{"n_layer": 11, "d_model": 256, "n_head": 4, "n_kv_head": 4, "head_dim": 64, "d_mlp": 704, "vocab_size": 4089, "activation": "geglu", "norm": "rmsnorm", "norm_place": "pre", "norm_eps": 1e-05, "positions": "rope", "rope_base": 10000.0, "rope_fraction": 0.25, "qk_norm": false, "attn_scale": 0.125, "bias": "none", "tie_embeddings": true, "parallel_block": false, "init": "uniform", "init_std_qkv": 0.0398, "init_std_o": 0.0, "init_std_up": 0.0398, "init_std_down": 0.0, "optimizer": "adam_variant", "lr": 0.00142, "beta1": 0.9, "beta2": 0.99, "weight_decay": 0.14, "lr_head": 0.00861, "grad_clip": 2.0, "warmup_steps": 515, "schedule": "wsd", "decay_fraction": 0.931, "decay_shape": "linear", "final_lr_fraction": 0.05, "batch_tokens": 65536, "seq_len": 512, "doc_mask": true, "train_tokens": 530700000, "steps": 8098, "dataset": "wikipedia_en"}
MLP neurons of a small language model. Each row is named by its layer, matrix (down: output weights) and neuron, and shows model dimensions 32-127. Each number is 128 + 24 x the weight over its row's rms, rounded and kept within 0 to 255. Numbers have three digits each. A neuron's up and down rows have the sign that makes its largest values positive.
A block is one neuron, or neurons of one layer that tend to fire together. After each block is what it responds to, as a language model described it from the Wikipedia text at the highest values.

L2.down56:091115161160125137111124107120130115175161111092112070114142101173112152132156136148120131113136077095103129110117112113143116086162101130127136122181159089156170138127100125146173144122110136081125151118130149146089119165102107168117157113106151133179135123080113127142183128156119163119
L2.down59:094126130125131124110079114130125148095104120174082104107169111170128124127149133078152103066119141091149142113164167118125128070130158141087128099150120135103123105114104093103114148121149159118178158098136159156121097106156126184148117127195106153147128102104143157087103106140154126103
L2.down134:151107108107172048128112131086161124125143092111098163099172126150153145138123171172137127094111142139176177104150153143107165125138136109130128112143144100140116122142095116109148119127151150131152116191084114123179141112136098142145149117099109099134133136137137086129137094123120140117
L2.down142:135081157106140109126112104153153102095173134133135053126180142180118144134101138145125097113100125116111105106146161137107121115115176107130144122149099126160130116093111061105181107132099114143117163143110121145101095166104106200129129110104124116137124128099110120131124167119116159112
L2.down219:148165103114157119146138134121156129150125103167133177143115143146101099161166133110088153093133138102174133105149155144134098119107101122132140089162124115139119117134145128164119075129142141137090153139125125106156157122178130139099117140105125149123098187108166112129124192128107145133
L2.down222:146125085129123104133104134086070143145102110122154107131103132168134117095102100108103118107086130103071112161122114120114113125157118129135128129141137130159121076149097100138163161125147141149167155154122160126122156132130129175135138128143147150086160118138178093106112130121123119098
L2.down239:093124113139114153146114113108175170133149109109119107126139176168151117126148148100111151095119131089099104089158145087120174146115156145089157062113139159115141126142106091109133118170116131136113165151158126128111171201099161167142127167123144108138125123120146100133165148124161137136
L2.down363:156098110153140094116164124154107107110170119141147118165159166167114165123140128091070093117119077137139090189198110152095156119129136126131159155163128132144145118120120086120151110103120142145103132145119131126148112139114126143116138177106082098116123139089073132063117167110121134108
Closing quote marks, single or double, that end a quoted title, gloss or phrase, as in 'cow', "icicle"; sometimes final suffixes like -ation.

L2.down55:128122112125130172162083154075085112150152160114118100099136114130133134163141109155091169150107113109132115107151103136118100146140157156119144133137116138066115141133121154104106128111124126141143148161090128110159103126159126174161127112138156133120093115106115150138145089127135151130
L2.down89:111159138165143103109115129127081165149124156127166145115098176091137101137091148152109134144090148137097159111109134102143151159147140112106137112113095120117135175119107158064115146102092134094146085170090159141083169127158128119144117126105138100105139117142158109127130151136142141113
L2.down100:111110156096084133098164168135156130157145157106129146118125165105138098135057130119132148125119116112150139180131121119158084143106090101145130146077110126124114178175111122149155137131121122164129136121108113149130115139113100149141121097132126141108157137166152170110154148100132108138
L2.down178:121128109155142114157136097131134095136137161134151122127141128125139136157130127153156138181152131140097087120120114186098099137165146129120095130097124149161145148120134146130149147094143103147146145110114153114143147127108134156135176143142135132134136128153132157162146133099132103109
L2.down258:091108135170141132181134110112069131130183128144132097105126182173077149122103138100114135128124123121135126121159145109095127107134164156125111082081115119128152167138114110124105168127114095137102100161139147134163114144113149148150159163130138104132129117112140111131130156125113139123
L2.down280:102158170174114100155107099133125168137121110103113145146107131103107140146123151118118138169103119115104134106113116176127102154129102162133142124090136137101119138138130093139085099167137053135136144101106137112141166157120159107189133130128107126115123084152093128113131147138147150115
L2.down475:124138141114115154120104152098178114181180155148128136093160168141100145104134148137083156140143156101116105134137123115123120155130113154119081164123120115122157176108158097122150134156155148131147168127198117152120140113123120178132131097117133114132091162135148160152129124115141131142
L2.down663:125071112149129098111068159088121129159135137112120120093139123127145156167105124118086173128153154118100151132118125125116095141162139137130167094089088175143150150158101123087133111172092092118099113109116158121168126070174097145149133119157120122110137145103135145140121097136148076157
The preposition "of" after quantity or membership nouns, strongest in "one of the …", also "part of", "President of", "rest of"; sometimes "in", "to".

L4.down9:109167115146144106076103145101082104093107208105110132117123120088129098158102107129151147100165152108154135104163160101161128138123090121096104100134151118171126130124125148133096084140130150121128161145106144136166140141144112105150081148099164133120162125119130139126152099119121139112
L4.down51:143109083164134166119087121112125107156119137128099096162155144100126117107103143174151137168155129134124133129123125133150166086113126173162107101160145139130187171115142110140106100099097129113124177140192147132120161103124117135116167148110135180140134123117144143094118144140099126133
L4.down90:129117135129168110102156122146119156106157152149116130096135133202117173180157135145132095160117164117123167136156124136172128128139192110113119103152108096113168157115092125136162133130152118131168123132138147112169083154146107137072104150077147121087127185100060136137105166087137106100
L4.down121:161082136127113090097154126171154112110122118100119053152120134150134120119155165128086120111145135111123112246091122128137129148137125120126157133140077159138102090159138153084110140121156088118139141150145123131146112138123128150062138112128177155128105092073092128103134162145123157133
L4.down134:170133111114100139103128156077138119136106132103125082172162110179112121107116144128117160127176129142164132067172110133090121138127114140151108081128143115139110156146123087123097128101131113112158103158124141093157143159109111150092124141132166060115117159107102118146125133181101093121
L4.down323:138117156120142145148148149126110162138125111086148111133115125107138101170085174155129166132125141081131144100138124125139086082055100101131100150144118114140143115114111074132131067146177139108141128149121173145126116145115144119137138147121088112106134114102110105145141129106083142129
L4.down381:134190128140139114110127128091133136156087162159103156109128107105133123163133173154162131147104122127128141146158122137130132100123133113094107068160201062173137133108105092101107113119127151158148110133125143141118127099152140137121154156138131125108154123092133174157092155081120119110
L4.down451:152135160117096119165095066141134118120134100095155100138152142169167125149128131182135117130128158095100139080142120108089125151159135117192137099122114151136122161153105128136106127133161151148124132090139125115123188173087102139151112133139149108132146140116152120141138117130110138119
Closing quote marks and brackets that end a quoted term, title or scare-quoted phrase, as in "serious", "learned intermediary", 'orphan'.